From a checkpoint of a small transformer trained on Wikipedia: 3 heads of 128, 5502 steps.
MLP neurons of a small language model. Each row is named by its layer, matrix (down: output weights) and neuron, and shows model dimensions 48-175. Each number is 500 + 50 x the weight over its row's rms, rounded and kept within 0 to 999. Numbers have three digits each. A neuron's up and down rows have the sign that makes its largest values positive.
After each neuron's rows, "fires before" lists the tokens most often just after its 100 highest values on Wikipedia text that the model never trained on. A number after a token or word is its count.

L17.down293:416522472535412406498600471500523464489498429479517462546467459423540463516536477515453551508564500518513583426502532495520404518478439480496638580450526539479477498520507514475517509451508468490508489503497514529556538493562508500504550573437524517525530466491475535570510496500440561519546485522564593589566507519458517456447522507514473560508409549449506490597440558421560493470617
fires before: "s" 50, "," 7

L13.down463:501408574476476508457484557565510482437559549509494514471514448479504590504499534538521484565445502556546519471475492478607524572559498525435470483524587440510500362510552546449480388502583511472620568556443545473431533515476545548516463564462443516459431434491532559482514492510512452467468431572500486497487490537499558556466483483425518464509486500490414493502475530487581546425533
fires before: "s" 26, "y" 14, ":" 6, "se" 4, "ack" 4, "er" 4

L14.down932:504500520569526509469527539485432538542485414586447558594439532495516534506521586490536485524582531488477554527467468450453563512492547473438519539518491532439539483463440514492516503530504592338475524398500498525427449509432530569445515487502402559509563502616507560580502447567480481561466453493500577597502518510443378500540535513461532576480536473509449509610449482527489525545511
fires before: "d" 40, "s" 14, "ment" 6, " to" 4, "t" 4

L7.down334:489522532460542441547433570592398439492566503531588498547521480558548545453547523533483518508508440504544632402502605528520493487351540542512465510491448572482441502473440474427519497422580580484520478433480609513493525463544539471425494539512447535429460578488460456488504621468458518602573502521420539420499549439509541558463470503445647470525473454548452486536463498493531412500516
fires before: " |" 31, "%" 15, " " 11, "°" 7, " (" 5

L21.down612:474473532573520440535529567523465483465540385599490588451489453519528385422532481543543532518487488518473458573529409570534435523487486549470540486538533579507507461542435541565554541403576444539495509565514463508463454572525420491582468528466501342479471532416489504538569491503509498595529492444589512539488486509538550479432471483409469545482450435444433519509579526528507516437562
fires before: ":" 99

L17.down939:486505438476522483476437500433480566454533469551454467448530441494472522540529500494488511440553540546506534547458500514539494501491572472484511535520607602448602531449487404462522536521440526523484468555540509474528515488451528579574551481471445500484505539486480412583487398439524515562548449569533501598545527598456505441517516564487464486430521458512528537480521536438457516496481
fires before: "er" 26, "le" 11, "pe" 9, "t" 9, "p" 7, "ial" 7

L15.down910:469570470494459404459414453517476534491562450483531494391466525400459544537573558472487454630528455545523503500574417495548503418467464593450478524459601398519423462509455561569474508498535560501503428406490506528382472560527533470443518484511463587551541512564505436536491601455452449452582534488422600511437518489601448479441538473455521516373506511497475516473490520469395581509529
fires before: "t" 29, "op" 7, "s" 5, " C" 5, "n" 5, "te" 4

L14.down1022:625495520482591529435533534503505507480500531435490452563526529521508399498515515544527569449419486584531519447539459427494534515504467459502510516534502531396484447439471518441471620469500493473498492556473480493526449434524463584474413448495526535515507491484540562547458490618456369490487456412547628573476584564529500450558475578542586441500505476532521475493516607470440458518520
fires before: "al" 30, "e" 13, "ities" 10, "ar" 9, "ity" 7, "y" 6

L17.down678:389508557524520506516455567595518448409477503442479471532612581394607429518494537520435502435418530546461548435502614431449510429624553440540489501566562521490443491455521513412491453549517481442480529483468504561645564495532488495549426435516487478502507442594396421501477456439491550535510469519523498554423411488553589515433475512548494469498439493454514585569565613449536502559494
fires before: "s" 37, "a" 8, "an" 8, "ant" 4, " the" 4, "ult" 4

L15.down392:460587386588446498478457510526551467525470488492449505539488483406562495548414401478504467501436566435520505503459489555443529576498512481540526560465537420493555540586399482456503437487506463472462515547487572514488418400550487531391453509469512512490620493532489600542543496543497594512539541558451560534557559380457490506502488586531442499544511586540542464496455504494558578616522
fires before: "u" 26, "ute" 13, "ment" 12, "\n" 11, "ut" 7, "t" 7

L17.down851:518586408511527569614511412478495584497531430559506434488513467460460478548458441444541454474408419462541520405572577503504589563473544486451512477414440535463507472599547496521584391428497528475421505382518473550452571472503492432446520489484430535528517545435531494515492538565603544382441510504509504456495499481464488575507450627531438513465578462496571467492485512448525484487535
fires before: "d" 41, "s" 19, "r" 9, " of" 4

L5.down786:497469452429497530430613451435515470486511479544509469478355418434529452536489543514478539564530558456513568483474435494583496481554451547540479528548539541524385508510437517458498542431563540547484537460506594501473444510513500466458499493503518477498542536496452528471421489464474533494498446499439523599509593515479393478536431552517510534478479500530533495445586401556414463557493
fires before: "\n" 39, " The" 13, " He" 6, " It" 4

L14.down755:534474542461443468519423439458486575555462477495488623462546541451494460403382444338531485433510496522525517530549491474488441505469489488504540518539553577402492425483486519520476623505538512458531469563585421389538513429603573608453441486501651571480600554598568489541515511494549516499604547514494515459472437529507500435504542488472546501565489509526597521527564502536529504399496
fires before: "\n" 65, " 19" 6, " " 6

L14.down538:460492478533425492490517516449512582447439504515503478459564501473430514467484478481471506510466478385434558474492505577459577636448474437479517553554484543509522453505433453544501548515505480499530475482562543496494469514475537541483467409496533458514541538505494466545472444425553452550551523552443538422515559497468518570451465511492495497485553434481445520488488558444615462515523
fires before: "\n" 95

L21.down310:467562393564481536444538507461506408579444432460505491534371541403539549508472540657549493563505543462386491571548516465497491557476498598473464491603505547454446552486560505521474571489473496358502475499567573499497514584450571476504565428537529564526526575478494503492497459480443384448435421494453461518566459475535497582505434481349453525538515499518569425472514500563480479482540
fires before: "ence" 18, "ment" 14, "ed" 11, "it" 7, " as" 7, "ent" 5

L21.down91:528493476511428475612464488521524459485537586470510465478537513511576520418478470475471406486463419541578522435481514462463465562426470471498551466633443559587566461537508432498552469504451537507441596456509519443500427518473508474490523459502495571417487542553457480480517465536516520528490504559424602548518412455569445461493500578567440474551540439500509492496550419508427496557562
fires before: "." 16, "," 15, " and" 10, " to" 8, "'" 5

L5.down536:530527475528446463547482528452564503473428473366457455549546452582508510522473374503449588481400472431455483495463466524435465552474490410489498504512497383420519394522501408498362571490524494416479484524545489498450500523532490575576528395540570513589516526584473498474551489455518532579483492498432470499524598547479433562500452564566525526517570454516432442557429477459463475463515
fires before: "\n" 28, "-" 10, "5" 6, "|" 6

L5.down555:509483451453483428403513501481562476536587526534419502382438547499464485491442462392402476417449605528558532504408519505491458504463466540658468453515536513510426517468473539592509568446525568500565531454411472513552460421485423465517587463459546578520573611539469476510475510467551485544462459459496530476501554558557483490443523548481538501473514522570511520529480521523516461463484
fires before: "\n" 55, " The" 11, " It" 8, "." 4, " He" 4

L21.down1022:487489449452505519418463453502544565482488438498500560474489453430498478570414473498623451523494481462443443603501447530627486541413532466540516502533549499378520535421402567443492582436471544501485496497486549511574396509463433431439470528448477498523590540458439492528487495411519534499498475516503575518531521552413448507502522566496459549433545509552482481463468486508525503503462
fires before: "\n" 41, " The" 14, " It" 13, " In" 4

L13.down404:528463480558536497475569450518477550481510547580522471512564389556438538376513428534507525437579434480460446440480463466499560547547569527497440417488457464474527496606434537499518531527492583488450497511407452547558537457518517512594521512553489492522442437549491474574533482506530500577481591490499537470469494558433490464432463503547390466483521542461477455485563535536582515519643
fires before: "\n" 96

L13.down809:567586498527460470410441465519569582471417448603466563448426496518464466359499482479459454571570474412472570448549457504452511583459479413480528461576522496410480480546436528492529538414503527471584452426523462426503496500452630606429499464410519480577484474509529585492527416497474553590547485474525456513552554521495456552532417460515483407485617520482570528469520520438502547421552
fires before: "\n" 96

L17.down466:518534464515462477456555498470472449464505412567592455583514531455590522486470510569536547457437482502454655436475434484436502533548492467538510533539525549499493542523463470483448468535540417505462465460576401507600483459557514468430522559511444516527550494427483516518473475496525534540416566556480508473527496499468437501488492519459471497495533449438423576489488555455611494543532
fires before: "s" 94

L17.down552:619512468491593498392456444661550443552521447504433428451431488494520571424509494512504505530481468543443555504611413511522493422504467489458563401488505569504465411510526531501501480414557525484423573515416513416486546559556467534433492438576574455529539515508520534474454376557501473474507521542417540552468520449506504440622465512605442537485531460526541502499486472563454531470505
fires before: "," 30, "." 19, "\n" 8, "n" 8, " |" 6, " and" 4

L15.down675:523579514546506522480583548461517456490501527517425506481437456464525479523517478414488399559428445455368482493588500599542502445506561500510454515512512550491424440462420534549475528438503539427545505545519481453467537494512488570527468429483545576547499546592529592536512456452479534547601507502517558501549535519501580492582556495456483522533520499522601472529509519471537546418476
fires before: "\n" 88

L5.down201:433491505436507535490460519566491596552492575426504422494479503558448491444500525531500581514552538547494519455515491581459502479433601401471596478543476511516499525533510521509443606517480489483488531497527527472575482449499531502429506518600549486543532548495449505486450632465446552499467434431537551404467537495532536532488441490525534473441464595350576544449395471524492444498486
fires before: " |" 25, "%" 15, " (" 12, ")" 7

L15.down879:561510481455488618447631466511517557548455427499464555505476558498438441513506520504486555515455475437542484568517479489470466540531531571467576459526547519493457487497472611454566476484481456418487518448544493420511528533442512502405510482521385567605552460486531488503481501460552569442416502435457424517411410503545528460532455570485413587499573406499492522590440449538525465564550
fires before: " as" 49, "d" 5

L14.down984:497513435428577423480515458494509475539532420554569534481468375494512529516551552485509452541395476647567518573483450504423508404518465450456512481482531415487477467594518555427497489526504521496524511540507503518453526584497455502517509499527404513475556570481527524527419510494535487530446484539444528579494564441453505554524577506459414629495542546563424467500430462465545596451536
fires before: " of" 41, "y" 9, "ian" 9, "s" 4, "ological" 4

L15.down987:471530424457478554479522500467506495448492551447439439459559520517446530497552460502507567511491447420537507484424534499482515552464537481497527502510448504515524419566429543461528498512475504493516535455530451545486512476465472547506509490509559481507368489494493473515491432480541477606498542558479506442498505578490456487494493482525517564483447496493487470490476515474564536487538
fires before: "\n" 86, "-" 6

L19.down494:502573473507409421434480449546492520520507469579469491492541451448546525511535502459462542625447471552622479581425533477433437540573452420545496527508551564574377537473533559468530488516507576558533466463522488549472491523577515440579523586468542573407517491402541417462479466456434473551531484500475462535484476532505548447426388502496439537423514607475470470570479473518507557543435
fires before: "s" 25, "ed" 11, "ch" 10, "se" 5, "form" 4, "t" 4

L17.down251:597535577556469487542500479534520438464471457527380487551517485446466422592468436523536535440503547592456494505548497493489542483434453464530493537528560458434464408523535503526545492348442502504468507414492426545574524495501431513449535419560466525563536478431487559453491545555500513437532536549505562381531535513540514476531470484515468414403466515469381475442508505507494564499479
fires before: "al" 20, "ation" 9, "ated" 8, "ic" 7, "ate" 7, "ities" 6

L14.down244:500499518420593444590547476473531539460439468441541384568503468463457462496414544583506482417529490451448470606505520517449489410432517362551522482557521550437500597446546369383510512515577539517469502474486507489505495574470557554541512517452420473389539447432581511387510462518481488512460436489477486518477530507549570548523602496529555502416431458590499485483525556473565513355524
fires before: "er" 18, "ic" 16, "p" 8, "ical" 7, "ice" 6, "en" 4

L15.down981:456472481494439510488476546503476509534575500512473448529505600455545450464521487517438524431435533496443518553521416430465530384496468435489413497532457592516464488479458528526604490573512602452536466468485490539481510472520620487532607497503534491541515413623491469471456509439538519593454590379461573471489562424435475454487454477600509489500630569523534499521552492475468513579521
fires before: " the" 18, "." 18, ":" 12, "ed" 8, " date" 4, "it" 4

L7.down770:505486525465487381533561510538497509539485539427480481530526438426451550440459552478492572531521430528459549406487498477519649457452562463499511551413577458534396469461562504564488521493540531582481403553431496659523424582496521495509466605554509529419471443474594421533507498446573546472496471531517561504554525594558552488477481482505514432581412560547504475504486454478509574481508
fires before: "s" 33, "e" 12, "er" 6, "ed" 5, "ice" 5

L19.down893:489482488578540497430530486623593516521567467455533556526526570428493529521555565535432379500478586521517514425495422546469535463520514539507579516558510584495478507508447497465608454484524550486463481462500583395502530467454510483392651470482596462495404541544498488502497389493503450501449536487520537567561508440481527548490554435545499459562461511442507541515492362455457504479489
fires before: " |" 24, "." 11, "," 8, ")" 7, "\"" 7, ":" 6

L21.down345:479537419647428524487468524409480404484463510515418531497482582472507406504463547410511541425507518473398502639529449526428450480503444487526523469475512546526457518470487539508573510509513425485520443436443399516482415479534579457443488520461483501531533505398529535558487479529546501483495462487611589516524478445575491538467621515443484580464544511515521556516526501486473479483447
fires before: ":" 93

L13.down396:426447478513500422478529438399503445496518539486500502504543439510527501527485588384528524473481598454522446415478368521559466501568516492441555558540390514510508515550434490437427503482464513520502519560488500499460514430447499462499500540445498474530628456518450455612500473490430494472531514513511523557534493482560380543511545512454495590505590440449501548489483595496593486550472
fires before: "ed" 44, "s" 11, "ta" 8, "ing" 5, "d" 4

L13.down425:543451478520493515475437527554466432511515623544533442507553487437470486537506497503563466468509489507591428611370521612521406574540513474594448539451471489475515487542493458497535497493525351466529498448545446518548470527503461476424509417432518435556409539445585528549538462451448532470519518532580597561493446549470541501470509459478535450486409544548436577478488474385477511434538
fires before: " |" 39, "==" 11, "s" 7, "\n" 6, ":" 5

L17.down926:566465565458390472471562413455410448492627485453529536525486454466494480619508565477528540475436474426519481443600384516572579521474519573506528444482414455444519459467527543438581473608561458442379492471576413506508465540499527471538555427452534577539499580418498544512463479465522476478451445494437474554561542459478519535461477451535455600560509507407465484619447425454517510603421
fires before: "ly" 28, "d" 26, "s" 8, "ed" 5